{
  "qk_norm": true,
  "init_std_qkv": 0.0317,
  "init_std_up": 0.0317,
  "init_std_down": 0.0,
  "optimizer": "muon_variant",
  "lr_mult_down": 3.0,
  "lr_head": 0.019,
  "decay_fraction": 0.845,
  "final_lr_fraction": 0.0,
  "train_tokens": 879700000,
  "max_steps": 6874
}
MLP neurons of a small language model. Each row is named by its layer, matrix (gate and up: input weights) and neuron, and shows model dimensions 426-639. Each number is 128 + 32 x the weight over its row's rms, rounded and kept within 0 to 255. Numbers have three digits each. A neuron's up and down rows have the sign that makes its largest values positive.
A block is one neuron, or neurons of one layer that tend to fire together. After each block is what it responds to, as a language model described it from the Wikipedia text at the highest values.

L4.gate25:158109088127117126109111040151131077137122110108169101081154115131140076118135165089157118155164146131165113157145144169097182115105149138151116124134205116087173075156136062164156161087175205115140151175146152085090151141105170122190105072134185056192117135091120100180131125134044075127145136145108140123123146141150180110217147213100116133173147135115123162127166150088141157153160079144214143146173105127142073133100110137178120080229120105115110139068096203113114157171121116152139077131168147104132149112138151089062119156145134097104166082125131083146177137155110124168041099094152137136130139129112146129143123108154152129110163214141
L4.up25:127113125081107155118117184124114102119106138186163147125108093134096078115255113094076180124119115133158142120143109075108112126097086122108130134183129079126120124173142121120115101138138196077088054141093128177095160131145122150111061122184140057152158149081149141154140108107129148078091161106139117148107091103102113158154105201203119150169114146135135084118177146147135144105105100104185149140164109139148143104101077109106150101164111121114095101153115167158102118168123129126078032139156129087097099140125149126176161146105140133111151104115081141140189156091152107128140097194132154177133045143153107156080050138083119103190069098133
L4.gate270:094054101143122135116141227129117105151128076138135121082096162080119077129147146111145141126104145117152159193128114153115129185120150138042127081052154133140111095150123096098161138102111119214155084135145143113087124087160123169118157090197125167142105153142116151130122076130107147126068118077169206118152109109132159143144132182103128127177112112124123111160165114179160157143112144109129159129107134153128125095158118105154174150128103186084074095117084152135124115117069109147106106105168082124124186123127078091171074104164119127168141136181126149194150169124163123109129105174078141151137114126133121144093102088120085198149134120154
L4.up270:123081163130129195103161156155099066130094154115067084140137124134128127036140145077191114175093132102160144091103126137058128115131116115146164129101143127116104166118159106158049101158150133191141072182101107141181143067108080191156157185177085142099079085157142115136102095145163102112132116064113188147129188146096088163128155149166159114169155130166142131172129125158178145125105122129167139097144109145107143108139151115119085132132148163163076149115106095074179127108094149160054107218128177120106126140127174087186074084094116150152124113114079137171111171118151070148132099144096167123134069082123085171091175077115160171185070172154
L4.gate1000:115206213166111164156052105129121066148121117110108191157153125115157093090136048101141129151075130166152166098127062136137154126103116107082060089121171097135102106189166083116112106132169081109165116075099135088105157114145154123123157172132109098158151108135145139168084142125132071152109143110135185119149161155122088186079102137097186155116134077197109173149125107107097171177097120084165171141092119081127164123115145140092117144089131160075111151121124115120110088122145126136150079126159196127146123101166096114122118131129084165205159128148100191143102164142082150102120137149128116069098137147151157104138154144137125119118132085112
L4.up1000:180071120080128094118117110097127149131113136110118154105090193138109144097165190125146139091126132124065142132210134079076108133149140152128134110151135167142127062234119111104121091099089159117113131141111198132139125164170087117108158114125099143112136141138143138138131162128124026118133169105115177153160206085113142053094148174081162138104172133148170107099162128106142130144148117099226113117225164101122172138079116123148112149104132102126098142178120163110144167111133095123124174099113181078114138121123081089113108098093125127134149143121138148151129114079126077152157119176096160137089095139068140094163115126145119153201103122158
L4.gate1528:126143113079109066143054158136124105094129138118117119115145198116102163103105139101105089190104167113077137113143098078087096149123154122122118122078155097076112127146110129148151082111126163091162114114108097140134181139103135162081178145149128133143106130099089164100144072088074103141123125127207119142112100069123115108105150125115130100123140100155134102129112153121127130161146110160188126165166148110165105076076142167113147092162133094067113082089152062116146141134101125108104038150152103115122136173126098119113112120104173125108155150129124135107129129085120124077098166101172138110184108178179099101101089094146134157231171148126
L4.up1528:097107063127135075138135129111170111155091104170157156147057134123157133147143195114169126105180096075114122140134163105162170085153070144102141113099131115074135163139216162171098154125144102084116185111101108120136166079184058111123137105158109051132095093109117187133087160108110148091125121145108154107139141032126130126121093192093191181146141161189127086090107174168086155117201102097124131146187116132071161133116117174126141069095168114071116168196101163094187119105142131136116124132065183142132129114178130116144091046049155159111144129164133120122099136150150138076162097181108095141094127168105153116154134149108160162102115160153
Description: Section heading closers. Closing == or === of Wikipedia section headings such as Biography, Geography, Cast, plus line breaks after headings or paragraph-ending periods.

L2.gate366:165147085159147124179181134124134088088128147173128170176093166117200169140149149140110123127159084115080085159197084151123131158116107134108100079133133155095140137121128149107133140112208195141178149063103143161145099145121121109145187147120117097111117068142078110165104142118153202132078038171096122127187174168116076142145084149061143154117205118054148152107103201074145134098154088086105112102108118107077157164101139190081155140160103079162125140085092113103148067118127094158096126138126121098156085121146168111120158131120112115119082145125114202127101135131099134149127181170115051186175162169157103109146116162120108076159118113169
L2.up366:175101054140081103145186154161121156128089150065080123127095182147089125164131097137142138085121080113138066163127098123162167153113121169107125148113125068113123129130116098154133197116125152138135093099189104125132182127107180114125147152113136143106177091125155129151122089088161188173116132146142118122196123126151107069217090148124122123130185090088096123138072096145116151145158136172140103180126127111136110168095144148148130109106141158109124200128129162095099144116094158155091092144086136147134098164120130126042114130117085148132087132146147178158092201165150105152150137113129078095153111123123116184118143139141157188109100112176
L2.gate600:110169138133100113163120099151113124106106067077087107115095103160152158096165109113158168121167130108149122130089108118081096131117112162116089102164104150088122107110130096096136114122081171107106147094149123153118173122126152169136182146107135122141085143202167102146102103110122135149091149153069105130095089116144126190112127102157119101101089148128221069161200150159078192185140167086062096143106162128174173101104175138135103092113073125116164133093065072082125081117073095129086137150114141124103088124123082099204230123135146172122106089076083155117161088129113135134083170159137161103093155160128081050145089157109144097124150161105
L2.up600:067172169108140164149186128152148107103159065104199109147099115146128161137107084118123139091091149085123116125048121100119111182140104153082101114143161163093121081063126125094147086128078182180133041136112102136095118053143159124104125122175131151169165145113155154155057082191097103124127164145123144081128032101109138067175158133163190139095138107127098114089089134177107130109154168142135089132131134077142151094146152125107116088133108115096144189149101068068093112130102131205087109106148157107144123097111129123104144105144154101081136110108084167077177097104112123069073174109191123047140138171065125118111122095138165093075115138124
L2.gate1523:117158108125114145152140158144117062082141084136139106143166101163174134131099116147148143078136109094106099121198123087135114179173114142176155165122122114142115068145077115099168146073104187189125073108115153128158153126159126070088179119085155121148154160135129125126134104141142155076117165135139126157112174159107185134087117041141090143089144164089169166090168148119165147151138209131164155024139144130134096154105112071091158127124126127084152069081098119150100135140157155097174098194069143085118146103150156084097148088106128146130148137134134146114143067118152098125180132173128059196191162146168128177127166095134128115139062130164
L2.up1523:167134125174146146157185127089127124106111115138140138151118140179208109037112139129156144101099139117131072122107125124112143152136159078239123091151139114102083099159162104164118169171139151132114096116118101160178116143156159127104134098110161139159114157132136156195127086154145156123108150041144158077135123105141117105108084085116128072112099101064087105122092112142116134135110166152150167079126143093158095148112148116152155180139153150109130130107132130156161132097107101098168117124071138147165124144139150132178089136145109165140107186077203063125130133157118067097175082179122068123151087096112143180164168076129169027120136104111
L2.gate1666:139100162108186164103112098063116120092087106170102160101143153122175081168113179133147079086108123088131104166056102108136094163130131142106151165132162142147124086120137128094187080125113178109120085148145176147108105092105115152134142138079156169151161098089114165156156086123138120104142110147089127093146110057077133089167109090116148108091092114128161133198150141102109132057153162106123174138099098155118161103122066119144208119083208085160125150123142147136125126110151178161122149151108118134152045073102136120154137121086161164140079141119074166121138129092148169132128135107144081159137188183102095141130048148093096143142141075112
L2.up1666:145091127111095176109102148135102150191152119092101151107109143143090192119131115096119160103156103160090131121161169037118130143131198102098164180125120125155108095123111135107121108089157117120128113095137142135148092081152145182057213123084108150166092117114137123163158081102132142120085080153129134139113148120098162159175132125110073150103113171086142090132161152107130136090125150084178144048090152148094143166134158100189139151106150098129185158185093131103195146106129152109118132137161169172103110171100128139166099152131111144109171120117109128173125159109137090158104105137187120130088151138167128147136140074094121140127150161092
Description: Hyphens joining word parts. Hyphens and en dashes joining two words, names or numbers into a compound or range, such as Cardston-Taber, Jumbo–Visma, 1928–2014.

L3.gate772:156155163122157162128144147118146158096090174131176084193136166131145102119193156178114090157100148185113192132129145156119154110123151130085072156194069088076096066160083148135095148139136059117130147159169088111158166183104112218142132065154139072131150121174075096140071072100147184050104174117120148140125106110100086128101085156163136123103189154169164122158158188152123154140120123138095114139139134096107164099215118105127155183192128094085096140158105164118108134150139156091145127121068102101185138117136104112146127179108128154146164225086129093140118139123199082140158154132101157161108102100134163200110083137113096108118165137124
L3.up772:159158130107145094156171122187094157101096069136168065207162121148139100170062127140115143110080062145184168095128120061133133155148137179119088073181080073142152136114107177121144125149114089139103117121127135135180109129133105146082119099129106112116180162130142092150152125112100053125177134134151171066103188103179120104163125149111072121138148124202113131128133186168200153151111130158073083110181113140139118082121149138113150140170103114073177157146169139146150069128164203120153105130131059142144135054084112099120086140175130149145096144085101167145083068177109116125131108129170136170110132081122146145125119070087126183080145097146
Description: Birth/life-event verbs. Mainly "born" after "[Surname] was" opening Early life sections in biographies; also died, death, resigned, dissolved, and table headers like Date, Time.

L4.gate252:106137160082161147095065187131135148144158101141177127110128141202116106149157137111139107090128130158142126111136111095153139132166112187080144088153106164096103134029143110167143159098172098078139133094122116096115165121119106083087148114142194059072173130163155177194140138099106133092172121120180144119139096073147089099078138092145072087102093105063142109147095121060164152112152097134125054121148132133132133132088152096176206086150089121102121162109162161156126149109148175135139140084114159182075182107121122149094080103113130173073122136180127103144122131090079090111135177156151108137118139190129129151159128151116157146084128145133
L4.up252:165067128170152207112122136183112139160136119155188123153130069091103091149124129151130116063153199098108081072074128123188123112095125075068131124137130160101157118096144136128102156136161153137183108146128143175143195130138121079135126124134128152128143156099124108171089123113094080179121104084149121124137099138159079000154065097092116189138142159128106076177143175133155142114143101123106109084158157118128121139050114181175120054119115112179130095127118143167160137132127136142131104096120116099143074163111072166118148145091186140143139123176120099132146145188126091152122087126176114132123119209087094104077203082137157147143158181084
L4.gate474:085140101127160081171169129142096076052110175146177133091088083118139144127129133134162096138165086131177086173136149159133113161140092137143146143134139123154112159089121175177147163127136140119139132147150160173109182128144163149136100066063119164153148113120122136144130162185136123118142065073118169155117074129100150131095194083130160102166113165115164122123163154151093129127166147124133144133126155184178095119121122127139099112150180170128115128164148150179093062179154110159178125118143166098188094092150198088093162179142132148151127115090151152118125097125171094187099125187134073146121144097127089115157178109129111110176132126104
L4.up474:107126134124125130143131080180099163115148052147171073121121102165170126138109199099152086133165148145091187130094076182144180182158079118151118155099134148080137129148119141151125097176087152181174119146147096129093122057120189148159076103096177168095105114137125102124139072113157149119139168098091139130087102127202125118188104155129173102145095144135147190136070134110162083149117103091081161090149109102173122154099103179147125138255169121094179093159161108158167117187145169098119170093082071151132125186148158134144189194089128146154103123141077103131134125106120112095161149140131091068150040126171081122093149063157131087142126138109
L4.gate575:093196079148136210148158123131112157113083163090192063130082124170118186113125143120159104183110186120120165133131152130148123102103166148086134122137133177100131118120096092128111203094127135110094111126176108182138098208127158095136191167143145124104161080147182133086129123122095099119076102130177071152119058197217152073121123116102147068137199185101185143160148143101124139142147081114136139104144156169109111201106156102128105114077131084165162117141176108113172146118049139114113120169184126135165111140101161151123100143079168056140131208200125148176119129179167161115105143108124097158121173153057162138061161163081084142104095129133
L4.up575:110066087071185169195123176141106126152110106120053122128151110134132068184166160114116082088131168123084077129119092124139101139135132123121144124177088173127098092147117122092188120144189125120118109111123102140048114105150184114151109135074153092136137084143089184123164092123179151134156090171148063172180134124196108114128096132114155138075175083084094115140086070095145158111125066112074108119098130124107092118134112165144134103156130113111140171203079173149131118146163150101125142127175112153121103127122087181122088102114150115131183126157127176131122057125106049126109138111123126111171127089099112133133164091108082164103175162107
L4.gate1677:117132152099114146160132166134202120136143188166137159146083104152134107155126206115073098160083126125089105114181084096157121158092161049128078109142086164084110175112108149079152148079078152109133183068081156068086109141203132140162095145156128112168149151131160105127101134099126077157107134089069150172123121107119083119127105126104073103140154130169118156113097097170141138118175119156135152147146151129143103138104065129193138103138101125135131079115119164073123118135104200071133133099111095112151116109165110123174099109135179174149096129149095151149142164101131151087034103148120106101130114110091144104114095146155123103141077137151
L4.up1677:113176141074127142175147120115135142102073185126153149143153149101115112161133196119158086173157133186119126110113117068126100108132094115092126085096111147122115197080090103129184174128096128112157140073066187130093130112136145149130097118161113083160145162127103122113121130095151100153154151161094142083157131158118141083121102098121153176113125197114134136146120137043135044097153115127166139106104126152164081097135095129131088083137073191115121118133145166116124180139073160084135154163061174109108144136112093155189096165081142145169141116082118042119174084138101123122134068087107063109150056098117103164181128128104162075114136112110
Description: Hyphens and mid-word pieces. Fires on en dashes and hyphens inside compounds, such as tennis scores (3–6, 2–6), hyphenated names (Bagnères-de-Luchon) and follow-up, plus inner pieces of rare words (fl-ir-ted, stel-ae).

L3.gate16:179180136130136128147071143142175101089111094175121105088154181139141168092120137108151096114127201134186112154089106160156145181160162117139099093109169144140073116126115119183090083128200182134070157151072183112163126104085120165092100093172176118147110202105136111097170173182113133140161184117115124160131150162141159178104138121194132149113107093172127146134133115206144169099131103103126148078153148147145147096053124133125108157146135156131152082183127143152095100084121145118140179152079135129124173167125114125066120129108151125143152064122120140099165169145085116097103123100162167172160143134125157127144112136144087146117152097177
L3.up16:115134031132117105120042142140128187160107146117167102173126134125135090142152146106128073108131141113100189144139116139107139162149110119141105088180183101103114113137086121153153120108179104130135145072065091080162156122168132105152098091130117097139120107161120110140081094067093112196074129114168105131066131210129140136134125118110092082120098088097174097156109141123127184090108135169170112166197116106181101141079086155159125106117123069155121132112129166146088127119111098075146069097058129181072164140110137173177141125120106106151125128104131069129135096136101089127130121133086186088109143085185096106130104131099118138098132099080
Description: Predicate-linking prepositions. Prepositions, mostly "as", that follow a verb and introduce its complement, as in "described as", "seen as", "met with", "accused of".

L3.gate1040:169137174112111159133136178069141151107146147150110149176138115121158100104111104175136120098199123089078164082165115083091147127120085127169163135107167112126191106089135054133145111178126151099171145109130068094139137147188140186061113138115170161070145122137143193126127164187193181138101109122100180178125139094109124145152066118115139136152114186088133153131158137173169156204130121159127139115136149115143139119150140129130142084156073114161074174144083095132142083127132067096110126141156075070081060137138115201203121153151087115154135096132109141103125128122143131165170135186144104148175120171117116143152067106144155152056113110121
L3.up1040:148162134144163104157169107196176068110094100079085127194163118091140177111151136161145142164170138189125122148089107161190166093064113125112138072139094152129115154038074158079150185125177157124129131150153108165149130086126153095186156110104070138121086147172137094177115162131112130115111136154123141142111107164165139155162155094134155146137091101096106143093170123151013143086068154131126127141121161078084117121128163218094121134148095137109173141115199062162172174176101152105125103117166145181124125074114153144107141132162121170174170186069144110102167127150168127125122152140140101125091158114076173152149143117148105153142139144093
Description: Joining hyphens and dashes. Hyphens and en dashes inside compounds, codes and ranges, such as scores (W 23–12), model numbers (ZIF-122, 767-35DER), hyphenated names (Finstad-Knizhnik).

L2.gate223:139152096070124214116087139138161056126117187128162087165116166172126127184081108182174104162148121120143094083101141112165121168115118122085161176135110124102070097128078118110068110122120098195143155128079202129139100156096113112078190101132130059106124137082121137100111162099115148135104130149093153181081169107169132097154169100121175102092112165132132099082134149154098160174110161102089137105151144131113135143142097116160098088166160147188137083084090156170181121093116115117077148104090090161098146157138118131132151142135148127113148107123087079209163100076142147096143080107178176149142171155218151141109142168077124078120100147083
L2.up223:123152104213108098070068084168111160119183194203137138157122123091136153080136148100105124135121079130212124149137159115104195133143118151146144149097153162161195144099113160133111130098093120156127089166083069167073074097134112108139110167139198069146158120094088140117163125183175164072050083150085069129093166132139179090056087104141185200135140109099158120147122101160100134109113141134167172139137105133169093134120115096145095146110165123114087157063189094139137133125115096132138110104134116129126145085145128121127122157113177126190100125125155185163075089121097068205132101114060087133148130134185141070157125122079130107095151105139
L2.gate552:134142126108184085107110091060140135159154169174150129174083080160155071145132124098090166130139068145174126126089059161152180090138127113186099096125130118116116097091142142149132112098163170113181089139101116158118137133134133126091127125061079066129168139085162107157132078150149155158128129143151115090096051132123144181106161140170152131168159148146113134098115169202112128116128152178131140126156088087159066118080142110153180148184108126110171138122146092084215140108100080133127147095075132114135129104122150182137153134131176105208127126108130113086152162146112061104119103074117088128167173159130100171111139169119133129071122157161
L2.up552:183118125129103105125153135122103135112117126200135093132128123123085176112144155118096147097107108156134112080137151124136111145164120155135144136130128153172088170150093158141130141161132125182121188213143137094111105164109145125092117143158127120101164146121137195154211167189125156088050106115167121155156141146121131064104120159118106161119121110082126195129178147069110149115143118057117069180153154088142137148099097085183123144168183151129205135123106126142096087174127180187085086108183132131121160134151108157182150143146100106119197166129172122200151083106134164147103063179164122151148117084155102114191128141118160103144134064075
L2.gate841:111078138154120130095138120105156157097147174147155091159175117115089170108172147137098171110148098166095128050135134129154117177110126090162112160107141069135124191089112105095166087133113156138112113170105133159096173089117096121152121120121132092094118128095135108047127130164131147112158118183124072138073125101152106099161165090154159128184068146080056072105142137091144121151119133123122174082112077116085146137082129114108115056131121121112115139083174121133117136138136053109139120079164127119101063077085121107133113069108097106154091110117163159114152057110116134156123143191154066086103063054155046162052143085115134117161134182175
L2.up841:161121090110056172169117094159097109131116175137111122142105153107107106176117123145116149190136094136146159160115150069130101141168101114093107120112166127094035032114162154123144131104111137101124106115115163139117116130166122087094116121148143106149084119064106122141101129116148072134081115114149068152180151165136103163093121127090129103172125123193133122121169135110086163099101122159199145116105116173087170132145168109124100106140147134163160131127109176157087091084133185174114147112178109053174168141077121094164165126093163093113099126109106162189104127091160120182083133124151197137169195164084119126177159107079142183193153113103
L2.gate1252:100099062113084128124120156167160152170107155137079199120168137108112133141161099070128147117177154133133164136103176095059151154155090109104096121113132103133136147141153112102133156109094181187089117147132191135170111153170162119147096126150084108119122124086120136160164115172169193155157150128135139136112141145139111149107169109149106166146140080105129136139136171108213166150178134053067112129132164119141148069087171077106115104118151167107142159067116161121117157107158074134152074074157128118092107131170159145159142156127180080184153144065108155114171100159132079110075098161122174133109149096196066116122170110114078122120112126079
L2.up1252:148126101080151106145124098111105102102117173083160163187086073118170118120108168148199123163151071082149187100112149104071123151115151059149125161090122104108087116166124120158080187127151114117079079137118113142114148170148108126117107090144145114117091133159100181091162147124088141107117138145104135131115101134175193081103155099111132159156096149151161128153091190179115125112202072101101128116104140107086150147115076105119112137162189190094184101137205158119145136115110137127124146072096088081058051138144109156144153150186132162146162100123171125088172156114160103128150107152143142127096174139146128086154132143118136147094138135146
Description: Characterization "as". The word "as" (or "be") right after verbs like described, portrayed, identified or found, introducing how someone characterized something; weaker hits on final pieces of names such as Civil War and Bootham Crescent.

L2.gate700:149146076135141146151149095149104117072161109099154114139038141090137135148130173128071107136183142140107150126086105159082104123097128093093113126111134139182129143078105147167089115159109144147141144063173180162142149169043162121080117158138137095120132155139094134085199116127095155137037126090088109183059094086148124171163133126118160169082107100105155133118098180092057087161159202110109145127149139105161165111096223075128142180160101195073095110180095119094139168145148111161135121174172170107118202093133166102104094121154124149152123146151111085138097168074091120201104135121129153110111128158124107086066183174197152154141177124099
L2.up700:102128127127087160070103112152125183089050145136125133090122130131059105127127111107143122115084125108193148101213174162145055097232104125164115114156120081136182162099173173065152128111072108129174133151141134140148181122137094115075087152140092142091169127143105123128090145152164121151195127164085125091131135113141166155166181144114177115175088142106128159101102145058184109098138143191125085162092108151075083125093109147072121115122124099133101112169120144132151135109101167129111092167138173114121145106156196067128137207101113122126112117101155127158099179195138096097164115098176097101141138151185084112132129100117159054152173063058
L2.gate868:174117136124126111187109164114092121107163138130115098141181093072118093085150122158133089098117168136170125118139133123146149153133159137125089147159138105123126084097124124137135147149111117114106183093149085128099106155109112092133127141093127101108137179114132169132113116162066101115125182093134168158134170144139148096150093120119170068139141064171142077143119106111198149175157159192122137140065135089156167117115129140107078138193080173079126132190107071099136118136185176117147163147143125149142128174169151051167146141157106123185148113120118128140096146211142139128108125063120131106201113065138132099135136111095158119095165163163
L2.up868:145071104177146061148201146178140107160103096184071132146076108105115152095141148161107144089167136141104137129140094153081109110131117150107176116056137124136207108128133087185103094082170162150152138140125081141196146089180159123125187101115166119199128094170096144124130137140167095164131114146113164162146132134164164142121124116102110143109164135152149113097158124123162103106081147162117043084102150076076158124112085141085129114158129153088109092154144127143131122145151173102173107116111202117135153119076096109120135157108129120166071075110112182088082162130153128156182160129150133178153095141071118121142173108135117158164105150144
L2.gate1299:076135173195105087175134108117147049153152087152105143179084054138084107113098127134178132101184104115150103116141130108131134098128178154126173106143133164121092130098155111110132133123089112098151155090141075122174149148142133167134132158137129079116137073133091083169162124107165116126099160132157152140094178124207074096144157168112165163070150156121134121106103075157157131144134094119144123128179113144156107121152114131069110098124138142092187134100108115150140158215148144085118095155138085090182182121128110053169126135092142167161116159134151112162120123121169081106131066109122120178176159079179181092140156152118147144112091087139
L2.up1299:166127176172141158126059106141127108166188062185109109157112188089138073123120104159151107153128082100114138063117105142162186134151103116118162143115122212170125136131174108115167103150077133145153104138152109128145077152109128088109168116181090150155189113134153111138138071105077147087146176113115076142103221089133136115128193149111116121066130197116117101172061179145164173127130103098163114099114114111160078077153107132115133063118109142134153119135134179141175166210121111138132112160134132068162196117125137069096148122154131102195143130077133160131113070162120093167153108118112183121182116126165099146195164140138138157181159112064
L2.gate1328:143158155119078059117213111091083106127132147143114095171175138091158149185124118092143157125196110141126093120098107134094170151130128121044171110120115116154158111141155135105119161159116154170189173066151145147102071111112144148104158073113114115158188103140127117172104116081177137084128090118177124115130122124105108154117090109151067095142132132125161149083115111117103104176141115130104065110101123128108162109167172158079111183098125101134174129075168099136170124075146172130181071172137112113212121119138160090090135159178143150110158108126117158073064149134107091108144118152110138150120205143114155076087122150166169153146113073131
L2.up1328:059063084131105132127145136130167166083082156149139146087106073171132112114208113114139098209162111140129124147160119095103168140148175155098158093094083154139187143143180153147124171092117135114141122100102076149078137162098120126203101085227136141106167118110181130156095176039120073074071167077137133186078139107078122063155136109098122123126178133113068080115111119160128083087061139135086114112133110158132135090193115070098129107140149189112141117160168147114100157167141100085148171152089150179211144058092152155168111134084097108166130101079120079162132107153095102035165119143178148113115172180162144131106141124111117127152155157092
Description: Born and passive participles. Mostly "born" opening a biography sentence or after "was" (Born in Nigeria, was born in), plus participles like constructed, headquartered, based, and some mid-word fragments.